Weights of a small transformer language model: width 192, biases on query, key and value.
MLP neurons of a small language model. Each row is named by its layer, matrix (gate and up: input weights) and neuron, and shows model dimensions 0-191. Each number is 128 + 24 x the weight over its row's rms, rounded and kept within 0 to 255. Numbers have three digits each. A neuron's up and down rows have the sign that makes its largest values positive.
Before each neuron's rows, "fires on" lists the tokens most often at its 100 highest values on Wikipedia text that the model never trained on. A number after a token or word is its count.

fires on: "n" 64, "d" 13, "w" 6, "l" 4
L16.gate273:115158142120134128142111180127103108132144077144153104128090098114135088077143160152114130131126126145154114129131159128128129132151099045149190142128165127127146145129130140160147133121135154135189131165110156147117125124113096103120100111162163171135145122139129107163109129164090102156119112107106143130143109156145120113142103156155140106122130158093111123078152130140123109104162144110149169131139148125167107124133147082099147133162105155113175116157113131127159127147097193121178126128102157142134113157126118116085163133112143102111109068149129142130111136126133108105
L16.up273:089152101155175124139112105097126154137123108125110122132111135156121158118160096187124094174133124153104158119160127156092086146130158162142131092142079139117085123080109098133082139096110138136129113154067149114118110140162171097105138124146141125126099116114067130109105130136095099171096134108153104130160177105135109100150104147132160101156136127160156131135164125097150145151134115108113145110163121113127131143125117112119093105105098118128103106085096101123150096132117153097090134126128111129130150143114137128181141127105135167127130117089101177138134123104096120138

fires on: "lin" 39, " France" 24, " train" 11, " India" 9, " Japan" 8, " London" 4
L3.gate228:165156145174127142111150125126142138108171089117079154160153123168122118148127087115096163129113133134085149116128152148096102114106148078137121125130128124156124082147184129156150124103164131122089147125169144154123132134086141142155094138078108135120127150131068159061125154101138129121126156122142143149123115099140119069137140129113132173111127157165139137162163157118097099128189152119126138101186111119125128180158119125138098132155085161118139127117172127120141138125098115152120111152140105119093148141125153112122092114112124144123138113122132116171147125154134125145
L3.up228:125119083143121137143107146116092105120113142134115133086113139113056179155175170113124097112154138111093115112130158123127131141126157091126124122068137150070137141150162139160097107106132138154147140158136148128067107117099155119169145113094173128141124151107135172088106135148146141112162115131107103159111152148119154160119151080119121099100145164135124124124136105144153136130146121181130093069161123063137123107115112164119141127127137132100165116130136119119165118142137113115113131132116106150062135125115147102118150114108174151130123120113132100108104140138124095143

fires on: ")," 28, " |" 13, "," 11, "R" 11, "N" 5
L12.gate163:141094105141099119088118138130123180144124089144162109150108113137103065129115107144117148106138148095113088114135114114160083096173159118141154127098120145129116135160153131119149154155082131109126115130160142099147137158117149108168101105089152166125161107110076190143134108139110125142138136145109115153080154121146099140154151148110070113133134120143093167091143124118075109139124149128137144152102165117119165125111134112132152131137166131117123107086147120112131141179143157146119117158187123163159122133123166128112091116121157121107107106144133113148183114131148121136
L12.up163:122129143117096073138122205142113113163155138109152136085138132146101116171144092124093130133105132121153127120145101138133107159132135121173111189131128126160128173116107108127132149156083149143099175104118145079127153157145155132154121100124121153128113141085112128116162092147110131113074163131127128168122147100123137161108187147161111158136109132139113158155127139115162123128152122094115120138126134146107136091084121090120127169118144153140100087124099138112104145088126148109132130136130159107153149106151154144123109081132137139118152163189134143114141138184121150119

fires on: " M" 100
L3.gate123:115143128179111128136121156126133119172106124161134132145149125155080179123142133090143169148089154143083117127097170145126141113103159098147107144132133130099127118101171108156146123124173160097113106153145126120130114165108151064160117142130096108106110118117124154124137121167139112126137123135156127115156134158109155153160160125101084155127110132110110125081129130120113154139128121143173138126109149106120127154141135102088133150143067183106129150114160170131139146177136148107143097160118152126112139105150146101134170143086112135133134118147109199092153131092085142122
L3.up123:160173140124109159091150142104122140151131125149144166097146101126152160154106085121116169112114128170143164128081152140131075100110149146149122174132130169150127105148197120126104155132118144157112126105143177125144137125156121135106127139118120104123113133123083120100146116118119134165149106150112129106183176135106140105140124157088138150145182098100095095122099126103101173150123121153107120122116152111131143179121144123110118170117106110118126121103169177141095117096142145152119095142126150142146109116145091114152155147096120137146110120170150169107133091165128147117

fires on: "ly" 93, "ally" 7
L3.gate31:085116140142122158185116123127166140142134151135147163125115162148109098137132127149177112057179096146096154131121120140130103136149102105144134112102143127096127138109128162118172108097179134118110133130135141139066154122108150116150091183109139077082107098148105145137123149107133132128142138118128133152141093133172136109113137149096137126149172137147143140136134135140159127150093148117174117127121130170121136158113119102129151117089106135100113140095144128147084134095133142176108114089123143149103116117107111095114130181150101129146156154154083113170142162103134164113
L3.up31:126098144124100117139147122152142131139138168085139137111101163100097091159134118128149095128162120136165108125114119135108101112130100072134121178097140125127163169133146179131122130125154118146136124140110129133108145121171141168154104116110152103060103096127140139145101147137099175131147136086092113099100107120163175139156124105082168093147174135077150123119125121129114115152108137142169149135123147170125137137115127119128127082109123087120118122133122143146096156107148126156127141123064142097107121126081126091138158157130083129169142125154140104128164138092170115123

fires on: " Di" 19, "li" 13, "or" 9, "ri" 7, " di" 6, "pi" 6
L17.gate257:098121165155113124123107159106137133134152107171180105124126128126140088153129136107106138142135076127123143152093114154149167124139150115113092122101108108162091103139102154147172118136164143115146130104153163123139120141110164110161099140113093155187110112097098149166149111139123097106122109143157145159094127105117156095131083124077121155087153113107101128062167139120151122074121146099118161137141134149128134134128075151128115092203131135148133115129149136164119133141153133116097117124133099101109129131108126120087103100139119134128137102141117157147118088094139107157
L17.up257:089133103072109129119117142102180132103141113158157138148117118160180112139131108112117134160140115151166101113147115118137151112173162132157151134136099096137160126122142149149114150130161099138143111120148157175123169111139139145115134157094090067103111120124122108127122133082180103159129161157106133182149104129142123124167164084137126110141121125117132121121185106094122121100132158125089143164131123146112136150155114146144128153148097131137152113127152111135167123093124121171100153142121144146189119113110092151147141133109153176122124062123106118138091098139123114102

fires on: "or" 43, "l" 8, "ul" 6, "low" 5
L14.gate235:121128145113152102138126098120109113140129110125110099118133091158130122142131160124117078127147083154167149076113156142072095133110155096121143134147105106158119083119112124099137134121136148155125187117136176117089140118075100131135095143104155121152117178114129120161132104084146106083129143111135152152138097121141103108095143130115114116103112100122146115100108162118110090136160159112133131133121183115104105153124126124110122109121083119163129087105145152119151084201171148138118073144120125170135135145106113121105126113142136120146105092081127153139151151138140086140
L14.up235:170127156106122101134091174132122136134135142117102160141138114149129120125131159118119144084111142112147103140144107100154073119112115178171131067131149122161155109113100136079131131118085107116182113105129113157111164158106151144127146112122150088147105140137129107141113119118107109132146125133110139101084140130100150130094119137119152152162139159137089142103116153119121173128109105090177148165112137131133141121076176137141164112158110153151145110176101111142149141143120113106085163156141100185110156109124097177162165111132134136149109098123092137146120120156148103127

fires on: " M" 100
L3.gate349:136132091166111145115148129126141144112091118120152143105107117129102123106115093121151119135098125126114076133121156154138069091137155144146133154148085130115170081118111122107104127112177155153115113135163133097105100141089143138154146126120116127141143138104122122109160105112108106128123132118139090106127130115110143129173129087095091134128080147136108148122155154113064116075103146114166153170154150104139138134154150102139083132138139158086161143151117166135096145147156131161148141123145139133041158096120121161119131138120134134129092110092145183129127157151167120127
L3.up349:161172137121128106136162116127186137176111097126134165091115145129147104123149127114094172153159127137104127117111150173176132171092119170154120144104120170120125115102159110098141099130110142137123109068150169126158093086105120110120105101148138085091123138147129082147161116165077106150117124116126122088162168137086146126120136114140145112106079123130109093122105120122077146107102168153110115087119132102143134117137100139134151176095099119139133099159105111102166126134127100126131101139121121140092145138101157124134155136110101138123105147115107146100158130116144114115

fires on: "d" 23, "ce" 15, "ide" 11, "way" 9, "l" 4
L12.gate377:149134122102127108140167150126070072137121076151134175108107126142118100111147168182129109116158110156105156125101138078135146168150188124135152156166109148074109101151133116152085109185113133116137153131150139125127120129106146132101123135137150145113135136140117127124147111176091134132086135134151093136147117079142146138154120140094150117120163104125106129110158104143130120112108122142183135128145139103085154143140158103162139139125101133134103103148160138119133112126144107157173109172120145090173135130126117116141128137079176164122120122135146127147087137143108106092
L12.up377:149152160111127113153091161102143126152102085136099126163111123129171091145126134142117127152154127159108155123108111129140117183112152174138094108098089148090094138119131139151108117163192126151113164122081163129101142121130100116143072127104111133163133127100120105102131150109091105120154115099176105109125166111126127165156132103148181168093117141137091152098135110105132099127117131109146108126114140112126130139121170117160140120151102145142145116125090108129142140158131159146104143165139165116132124112123092119105130170152145121133159116123171134117123128106078081189

fires on: " M" 100
L13.gate299:155170106119130122118126122129102147142118112141156179133133122164105129103096096145152129110127078139139100095130119110145097115127129136128147127115138115113114086134153147106160145167106124083115140161136153115121107147125151106142096145134118099140088128179102125130105120175101101095176120126112120127122108112157152097129104157062133160118110113138081156124124143088074112105119143092152138128112120127138156129136121125131123148129128211095124121133136141158100150159149171118138126124130148107092171134126159114135123139091082090176046128142149177118116139126122138114
L13.up299:168112092124095130138127123135119150141106128122138130109156119144114158099119091141124132128092113156109114155147164130164104119126148177144126148083138138136101109140131139153163134136097141160109104151095158131106134105131138101144119116141149098139110135150133130098143073154124109117171108130108144098185111099136152115132109172103126125139106146183136108151196127103118101135101132086175171119134114118107145129151138128079110157123161176121146097115119163148113166120176143082133114134086099099109131098108133121161144171071102106148104098105110167113143135087140124136

fires on: " can" 52, " hold" 8, " could" 8, " state" 8, " describe" 5, "bor" 4
L7.gate307:157161125127146148078130146137110141116122123112172166123082093119068140123158168155123151120098112122136103129095115116139095099108129175122131155163125151129167167145109134158087124153097118121153138139156144126145123168126135134112107153145136140118118113105156108128118100121111138102128134166124158134130119152109105128134127124120129112143146113101095126128093147131120110112147143058165079080147125115119117143138101094133102174129124114184177089136121158130141088137099123167107061140125124169133145137145110141096159138116091109070120079128074108128138120106142126117
L7.up307:119140141152129114144098102128139124114164148108112142145114134072079121139127152119128131134096111138129143095149161162148093150146099139110127125143163107115140155097132110108095129102134116103121140132165134143142132131106137175157143123126124118133141114159178150125130135102178128181144140169120146132131131097131166079146102123092104149088137146092114132101097080104123110125129131119139139160142144124107108144073081129145139173112116146138114093116161160133159151135125100149040127132109115179115101118152100119115129118180133122142117077108116145132117163182153182122

fires on: "e" 32, "ly" 7, "t" 7, " not" 5, " E" 5
L17.gate144:109138169145140130167129143149161145123101143121121194134105111142136141098127136158133132100127048137152135167111132130142106145097107098084134127086185135117115098098071105134154182103163106103102134099127133116116136121142147106131108101092127099148091097152121160104121140197097125137124131121093102155132111147166139114125093105132099102110112112118114099140155143144152147135146124153134192131108128105151139131124169123168121122139066100120109158154161142115077140119153119140121113124151137132127103149153124111126120152116086084126113150156128153138131125144129091141
L17.up144:128109122156070134119146124115182124135123137127094117121114152095129123126139104131142151123110137131147148121095111135136060120114162171110121081136140084113155143130160113132076111093143109120123136093126166137110136142122132125151163082096150148150083146131131147139122147131149116135133134147070101179117139110139155168142115136150160115103171129092147108133155113127123093167121105120145157139117146221129116110142094137184148118175140156101128150161097155114126141109155158138146140140124118092161120104134133123131076115143127114115154099118155116114119109118165117075

fires on: " so" 62, "equ" 25, "min" 7, "ator" 5
L5.gate364:121138149158119157168115120131128131157113131124127113166118112085110123154091164174150151080157090125100136096119093123117125158148171111123117142152129109151142151107109145133104096130129127172145124157138108179143137128102128138142096149086118135121123126078173140079147140127115092141119130095114148088109108138075111141117139095106101145135112153142100126120171095131136094128107168120150124104163148120148098124132107081149130112119092179162136163168155110132118134098117118165118090130075113097138151130100100163102124116158163161104099089159109124118124108098097119102
L5.up364:112094131123139140063139130119115100139094160127148126128102118099107123116141142096160135122093112110120122127164062080135121124104149122083083138118130085154124143103081104139102101137140106120130097108151120130151109138139172115119118122112112116096098146127142167137150103086158094086124084082146146112114164103108116169133119124119091130155067133148127156126138122159119114167144140144094091067144139156096095107167110121148112124106110139128120156151141105127146115106087113132131090152121138167130191107108148095096140122111131119126107129107086115137134110159150121147

fires on: "th" 67, "st" 10, "rd" 9, "nd" 7, "d" 7
L11.gate7:094147159169115132070145141090081135115145139140096138113117105128145166126146158147182120101126095133153095159077124110123089089095156103135141117165090113128139121118130141143092159141131145117131131144154159129128130145144164130145110141163135089126142170124171136112126129127145118086136147157076121114101113150153077136168116137130158168137145147092111119086137139149150128147163087129115161088111128142121141133136121110148116157121102184113134137125088098118134090135130134105194122116166122119110091101142157096089140114147101118080111146109103126131151117145087121119
L11.up7:145134191124132110111153078075101125151114123101097164141126112118150133105173150143117145149131139154130131122100135076097151143086093137113093201120097119118128093115133152126119141167109081125089137111109135136139076130162127132088121121119129132088134108119157120108127117136134109121134096112131107183133097145156144125148111104136111144102128136111183136128099124143146157144150121127147098146137140150134147169158134105173108119148150132123134137136130114145171121143159091102096128127161160139144158112138122088135165089169125135093122141115069108157151102150186152142

fires on: "N" 40, " N" 17, "min" 14, "m" 5, " qu" 5, "im" 4
L14.gate59:158105115092151160152116151092087138131085136116138114128114153116122117165128123117115131103110152144124121102180093118105140131147151104179186185110128117152060162111158136090147121174118157143165139109113142115140144116158148104119097128120099125143099098175140167104126092180134120092112141108119121119131115106120148134125180138129132143125128115142112097126157091107119169114160136122122134138057121147134124138134083067101100092143148108105140125122149116123150104130146132125078155156121114123096136148106136136132105118101103156120122155108080145108115127144164119097
L14.up59:146141123079136131152126155154080123129079151160145123149135146142081096150125092141130116140138132127130170140126126124098127129154148076142129162097159161128134101123131131142115121151095111106129150148106114127122068174110169128169084157119162163119128083134123106138141129128158135127144115128139117123166169161192133124129150130167177108147141095129137120118170162104100124150101119106121126092142164126142093152112158083127161151132150090133137104126124124126151128124095142111101161128108133115124161119169101122098128095099192119147129146143104126139155087126152080090

fires on: "c" 52, "cc" 46
L5.gate34:137150117114131105104133175093121167088141131097129120106084121157102145114126162163149091126171093135200152129111144149124141117096172110117122148145170106090133102148112126135118148119192115110132119151102082168135146159122146168135128144119138140165170151096134151150077134123078124153157138115158111136131138157136130123100117135104112119110084113166138117158145169159114175133116128128096167137113151108117120112153113139148122120144169175121145140129157103138124095186135147136086123115112104135096118145109118104108139151155122128121072127078099123127123110134114135127
L5.up34:131115115098130146185112123126162121089162129151156112133181178129150127123092127144143115124162161159108126157107121156141120133110103136107135121176128073154138115135146100146128128133154158124116133142104134131112118144080113144102167135120121081081101137173136166192141129120124183133107125134080095109120088084152132104167107143139152139157132126118123109132114131107075163135099166129087125144120095142111106080155118128115162144155177155106128112136137144135101136114117141140150111151127160135137152141084129137182138089093118110167129098113127143122091131107124105128

fires on: "ri" 22, "bu" 15, "vi" 12, "tri" 11, "c" 6, "ju" 4
L18.gate205:125127109132131091143093108109095186153099136132132112133113150131148119116112114119115091097131129114143144076077091103161114147099125135108144142178116141116139153096127142093071157093084109119177137159094117158122117099078146149142105065136111140126143151130140132100144120119094094119146115131136128119071185109105142132133118130109156174176152138134126105128124146096138161101118127132105133149143126122140144093151113129131114088133195188098145138100123131145124107120135131196125158151126132098135142143109126153135111116134176109085088110102114135119134119123136127126
L18.up205:116110123103143117178077149099121147143162098153166108137136170121143139160136131094141120132162105104160141122117105134120093125160113109116111120164101139122159108112146155066151172095141131159131124147127148172196105153096126155152151121166127125094117111156124134124175122070122115153106129168116126166086110093141134132162120128129143145144130158162132168110113155120116099100129079157117128133146141103147136149131123110144129124136120145099112149161137116159104137076094127130135135125112124099143162078112142139142150107063178149142089099124133155117097129144125109150

fires on: "20" 48, "–20" 21, "cul" 19, " each" 11
L3.gate140:189140169177130122145126105133138125152121182137122144076114122133118119112127094112130137143139148140075092087084148130155143130122197130100126122139120143126092108080129081119118134140145149115145149107150165143129132154108119128115143087114137125160157137116147152118136163152113137130139121122121132151146160165098132199129148146117077106109124118117157075146116115112100153156127172164133180144142124126132108124162127112148115146110152136134118162117155117115085107137153102143100098111093135135102125097121110163136115172103171138127119113144160111088123101098102182127
L3.up140:145129170140134144154118119115147169106105106151131112121101174096144137123114111162127089176127140073110131117151145155123134145129180098121191101114123192099130158117110096144113129105145120125163163193100131153123136160094096104126099117102148148140155101129130101108139098168121111130116129140119102155144146128149121148123090124094111124143102107157108106135136119086121155104156174104127142114106091129139145105118137163134111166159160124123103133166103085124109141102133121123098136110148128081138072130097117124153091129127157149093159088122124126148170125085122124111

fires on: " imp" 12, "e" 11, "ch" 9, "el" 9, "d" 8, "p" 7
L15.gate21:120127093132098116140123128087133172120106117109097120135117136153171149118127123177160127124157130134165100115145158155140155100119132147147116118136076098138136112115102128102141159119150060094173145117117111121149155136080114136168163108133089176158149130093123122091113100102128145122153141092123117081110130122144092126132103151144131119158146089114153154140166106102124138111100121119185127128092117171100179150157148115153142114098116137126116092151123137178085129131173140142122142145131125127135118170089141102144115074137142123147108127195132121115134138134096111102
L15.up21:149132132090092128109125105113138122137117096152164126103120130140112103124152158112124162100142170125096155129114111090153129119106098156131149135117114142157191110106129111151066120128145103146124173131108109112130115136093106187134120163093142163186115145125152164129141106162142132146112139135117091125127141180144100141103161136110158126173127098120157117133142110185100164132187086075099169126130147143144135137137151129104155125143174125093164130145108121150144075126114159175099139128137120095112127109112118106132103170138152113141134105146135126125165147158126119116

fires on: "en" 18, "ri" 17, " Ne" 13, "ne" 9, "ver" 5, " to" 4
L14.gate233:128138133111120154141125133163136089140107142121151092121123110151170092111110074166124152102141122109130129133210174089128103169156147142172124124125113144146112153089126109103184137154128116119163117133141145146115107065134132143110125128104054118112101180126120118172120166138146141126118144105144142147105128120132171118169111155075123161110166120138124096111158143150113126106151124142128145106128111162134143156155114177147124131114124124127160173131164156102151122133080149098130089080125177123135139093126126118100123136112116120146112148118134108117119140143154141152
L14.up233:123151124120128171113152143135138114118103132135128132143140082121148095097127130126090110144155111133099098116118101170094140128120118141138151156081110123134119160144119099164143113141131094136140141121139067158122090127176152162151121110143082084161134126116141127111101140121140120156142178118116095131111111129100123122129097136126108133155130132123115094116111101127157146137100110123118111118110162140098165123175158095141126110121079121134112132100148128112175132168099145122142114116223121128042171114106144135112138151137130144080125124155105126069121108175147121153

fires on: " can" 52, " could" 21, " took" 19, " take" 6
L3.gate275:141182113137172113117147112109117174130096106109137148126112134121094132123124119143119134160103096097127120116100126114106111107170129109102143116140100132125159170108145090119149143125094134086089124156147145134110142115104133154144153148116125109080120143119151129119108143126149146132123153153121105081088118127081117111164168114138145109137146128076121176114137149126134111116085186084164120132164107088144135095088125093103081150099122141137116108112090136131152156125165097142121071103125177155141109121161148089094140154115105107132100101140120141123117106161138094075
L3.up275:150117153087124114133139108158120130142099065093118144129150145114108155165149149121124161127117140102142142197109151129136104110130078108119137077126130162163115154088137160108149114127104104132149128157162170137149144121110103131148149126138116116121150101134143119104090118133116150160126117177185126147121161134066112110141111143124141098135160128136119140152093180174125090085116115125150143139134098061123085131130126130090107181094123097152132103101094148114118114113125163161116146136108174139127084130154164156112121131143116112108102148140109144105149100120130128124

fires on: "min" 74, "equ" 25
L3.gate267:131131178142106134097134144072145127130090096141087136147135149145122131103149132109124136089133061151134114133134129108139115105104137155109139170109151130122122162136145119094092129152113158157128128145109145127133135170112117141172120107115091140096092120119121180140144145138149150112135131099113150104154132110144105148118201095159096141138145136099134100158155132103134167124173128125102116062097130142148129128169139097147124128159137119083115170117153111116115096146088119158067106119102129104141140122105096175116144119103150156112140106130105167122107090100106172111
L3.up267:139116147112123088107126120116124101133098161130109145126177091064124137132127123159160126161149135118089128091118123100131153135133104119104124153131157126156132141081113100086076122139140111118145130126172109151094135119114136107100127143150170097108152102104149140086141164143134114138148109102105117106119119136133116128139164120109162142168125123120143106112135125099130099132113144159117142135101111146171134165122123079138084147086107110120133150121125072087133132151090113139142084206081112126126146118119154121142111137102190164146143167148179162138158155116125112101

fires on: " |" 32, "," 27, "." 11, " An" 7, " Ni" 6, "on" 5
L13.gate357:152097098164130130152134133111130169144114118108135119114140133121103098137125106167101107135145102137134121086111117089112071126106154107094133120132129104172096103115146070175126118095179141140101143106157150101122140128181125117121152088118118120171136115123078135088156117122126110096102123114155099147122182065128150108139135122103134118122149119121104111112200128113106113128126123136146155129121126123121152101130107123122131132115174127124160110103119169140156166175140137159113109136106163116144180114106137083124108116095159131136106135150115155120171074143120157089
L13.up357:149149126129095120150121131094155146149135139094105088135164141107136138149150096185119148100094140119116154103196119138133113105141112152128141140075088141099099125109132121111128172083148158131089138104136088151158102122132084128087102100140157124160081120126090113112151153161171082121122156144141168130125116113112139121117165105112135124072113123147143098085159101127124070141096108160126146108126156125117108103154121123131103116092143158134113130104136109146162160145156118107158115167115119144134168101102131107137097093118129120122130122119129152185115110145107159141

fires on: "th" 15, "c" 14, "er" 12, "lo" 8, "rd" 7, "d" 6
L12.gate303:068162138136128152130093098105105141179156109169124139138093092111110138115156204136156121124108144054101080124105113097110119114129163131146157096119133128134073107099117136120130132136146171082122111101137156129152117158088113098136118086133106114134120169137133171122096160125131104125151115138091119108149143099137118130166138168161128146108130128121123134096129133093110094159163107125092139120082135136134173156110155102130131102128129149114101087108139134136141123140093133123131085125159149115113190137146116133124124128135103120115132116081117177128126101149136125104
L12.up303:112102121104163106089086112114162086139141137145101099109120143104127114117129169140125112133119174106109111172158144147108124121145105080084132122168102102166126114148156118103140130143111124138123107126117118163156106158123129121157131180123122184100145127164187134111139155160098129103117112140128112129150171161150105086106142102120131130134123122132142176145166155107150134172148087102110138172125171184102135118102135157111112147107136119126106103133141156072103115103110115060125147138120101127107144123141083145150162096135132128107104134119120142166155104130116108107

fires on: "app" 25, "p" 24, " imp" 12, " comp" 8, " |" 6, "amp" 5
L18.gate20:161171124117133096153149108129147134144134057119092125096098147116153130133094111137155125114187107123127152137096184163106115117117152177122159149123067131148102099151127094168116077124134087105132123132108083165123136148092115147174177085131096153166108114104119131121126150127095144107098137097154107108082140136160123121108096121128153112152103116139137138137115120093118141097162151120135134128160144136101173154142096100144130126126107121104136099130120137100137127159151119114132076135151090113103157134105125121153142156142147173133137119097129116124116142117178147098
L18.up20:128094109163125098117130083127145130144124127143151163142111149078150121115127149159133146120130144104044132099137137125147126141093140175146091150120107123116119066137181127141184128116155122130092143185101118118151116081117143193123143109103110166140110139133147130140126180176164113094124117089122149101090133147135140134103155135119115136118143121126123155100107152137115117106139128116084098131115164161137139106099110098170149118112148117111149145161151154148132129126144093156150112139129112116133193120153135090124099148152117115120154143173108105112131161108141134138

fires on: " |" 27, "er" 20, "," 11, "r" 9, "ar" 5
L13.gate368:153141103126097116118121143101133108123108149100125114145130118145104100124141082125132095107094094080164088122140135107113098132179139146102115151113140141132098122154149126126144139145166121133133153170176138168153137162115161111114118124134167160149129167124128137099162122133146116144098129146119102159129144125144101104146138132088076190071166167106108114070138151113155111153096147139136153138136123102164164137137126138156134125128119108155105087112158181102099154113136106111129110138128110117200102098144146121123092130146154144096112159153116133104146139127185119103
L13.up368:180112098112104132173144084099128108111151121121150130090162133177097109138130154145097133118135138107137134136170126122142117114070176121133095150121141144085121130160143109083094117127137126127119153125127157107139111152174108127088132111161096127124124081114135131107120139114118142139114115145147167147126104111049165117103151121103130103139119106112078096105109115096113111124120135099115120098113170140092143150135151135135123097124153144133100121126140194070137141120118156145141126152124153118169151115068143134162070135105125111126103143143132109137117103161123177152

fires on: "ent" 12, "ta" 11, "b" 11, "ive" 9, "w" 8
L11.gate63:148097093126119142152147123155103128129118147155137140109106179144092152142133180109148137107131100128123116098139116164144092096124171145134129120153138102132088180117147127104105154114134125089124103130149132112123118123113131099138112080069149132112114163155146123129132140147135092134108126095072105103086170125130149063164145120134136124134151174109118144124119106094153141086085148083135107170100106096156148089116123094143144112148131132089154160137158128129110083144189144161117110133152109095163142101081146111101130109114087132111133131111137126138144132145105108137
L11.up63:129124090140106120136109116147126145115151147127119154075104159140193159098142139134161113142148118119125128149082139150102099129110140102144121135115113164156142146109110127124097144140112101140148139104130127107146101155131093129136136132142166175094132099103124149125105114118087151123112113152066138092113138173094030161091146136138149162103143110123132152105146139082180136164116135124109150162102142138141135173131144141151132097107076103173115163161130161134145127110106144150116096142113122126163100140112095110128142089149115138083138155138157117125137124108109111156

fires on: "N" 20, "ver" 14, "ri" 11, "n" 11, " for" 7, " Ben" 6
L15.gate94:091117134123138124133138147155151122159104118129165131162108127128116086132155109160083155139119178101128081122147127062061079165142119122159124099154133126139145103115134158068128160113121103148134099135119151122098118112162146128198144092116094118109094134141155159148148129106117108125138109093098143136120134100114170138113139146124115123102153151124107128140193113148124117123115178118141149163123111152107154161098129127157129079112109161159144089115126128167141106134138128102145102130114125116082177120172157157107106115139118156124144146130091116147143136127148110117
L15.up94:107129142125156139093094143108089148146093142152147133148153141102121123168128124172139109136132114100082149106113116151096102113144154116128139114142117166166134154139178108146145095152080095144132105156133130128096061118136096116142105140137128119121119124162123139128111142122161131084081151171156157111172118105102123127123113108100135101146111101093112145144116110094123150116101153142136152166135124165121150164133168082137091068138134102146118147110084138132108124157116117145157140129082116159116133200119103082159122138094160103120134173154107152106125138117112128108

fires on: "20" 56, "–20" 40
L5.gate73:168107149115149148100111086141148110180142127140165123154132131108127114128124139154118146130166118115106162120107138111110145132139162157076119130147150169121183097120101112118145153123126087114180134132114113170145122155083148106079108131090116099087124168134140122144165154102068107135119151104110115125123118139123081135136145139100087125140111107140146100112124125115071122094121148080102177118114136144100096151133155112151168158099122128105153131103144096136144111095131124124097046116146126114142100126103133115124115147138150130119129105184125165165135101118133144130
L5.up73:173099145173164157138137127125124128090136132143105168124125105115140154129116119128157134122104144119115128092120143115108101120106145123108147140139128145095153118102091094125154147181110141105110113145110139138073115142138166103140117181135131094150101135104186172147137148144123125140094146141099138135116191111133091099126143111109124131125160173145159079097131126086134137122145116100100129176138118119139098117132136136153141112116112131098139117149123073132060122135172127113150086095135125155128146076112118147178119148091136148079124125117107131145136137074125184123

fires on: " Mo" 33, "cur" 28, " between" 9, " student" 8
L5.gate115:115111104130165127170141106101144171161116101140128133143128109091136130171094121169149108145163095133131132105090142140134143120121175163114155130160114131123099113169076109173101135138187157141125114126136089130095139136130179125155123121106131141137136136134093118160132155146119144125117119126121078094105165107122128141116135162124165159139116173129121150153085138153143097110136098098085165109172112204153102149118129118116144128150135153127110142108107088175101135116149124170144087153098143149126087102143137100152127136109115135133121114151110129113142159101172131091
L5.up115:107081133109109089130114179150160189135117118170105105180139125117159138154123126165119158161163140125164100106106120136113114130128118118111132151166087118128163117156131132126109109141140147152110120086137082152115183127125113131152115118137141115124137139110156136130111139107154082142116115109107108148100115140098173125091128142145129146144094127165110110130119133124103123112147099137119125112175123139102110208147177119077142118121120186121116149125112142116096094074111118160137096171142122098105118115098141131116100115120147150127156148172138158148133129106149065120

fires on: "ent" 22, "ta" 12, "man" 9, "ad" 8, "tic" 6, "sh" 6
L14.gate39:136171095126149138133079128121079152132079120144155122119114151115072109151134148162148096092171107125155120114121161128125114154127154096116122129117142107130094153146153141122147114160106073109148137119173099104138110142117178090123114105116144132086113108130153097127167122106134133138135131087118106108148125143098167111145117161118128144161126132122140144135133132129058130125131169087147133170128123068134119132094105127091099074082117125117126141152146139122138116160158163159127157149105166124130099158131116123155139123140128174142076109132117152151112091154094105163
L14.up39:125153096143151109122112132148168154105101180114170169150137127086116142093162104134122152098156145139129157153123179146113144115084111095149146115111148126122172144157125150119158123145166104117119118143172096128168096156134129115117124123169110167116158135161142123142118111134137122126090111131150153080166119128126139135132141109082136146120151057137165116091114123152105140140128160122102126136127147155151122110097081149110110138096129097183128154142120093173136113135113158109175142094096151120132105128163121103135150092128110137130163082098131096088102155132144128151

fires on: "en" 13, "or" 8, "li" 8, "ex" 8, "re" 8, "n" 6
L18.gate161:057132112118102094115139122132113179150168154111135139151139117145153140114169133129128140083139098151121144125126128102109172102118206131134116105121104119162123091093109139182174113104118128126138086137127091125116111140127151123137081133084139152124117180125109115143139101135137070150133128123115115160144142104139080116130110106115110130078177138095096096103170129087115137129086128131116139142116137138129131075139090139144150136127104147144128101097177122111158152129098144128099133189124126148132147114120136110148103116133097167086119139108128155122134100141113100112
L18.up161:116099138119123146125127125122169138145124077138095158140120137137143115125124100133133141135173119133148182111129120143155116117160126138113138118176119130142147120131132100119143119099137099112109094178111127116128095111159154153129128157109126127125126106089158127128111157121130125114127158109112174180105129141101138125161149139115137137136156165084127156110154128153171169136132144116103157080147129178121135093129143120103142151132161134137159160147138133143146090134144140096136164117146162148207223110134136123144145157157100153117141068121158158109170168167119108139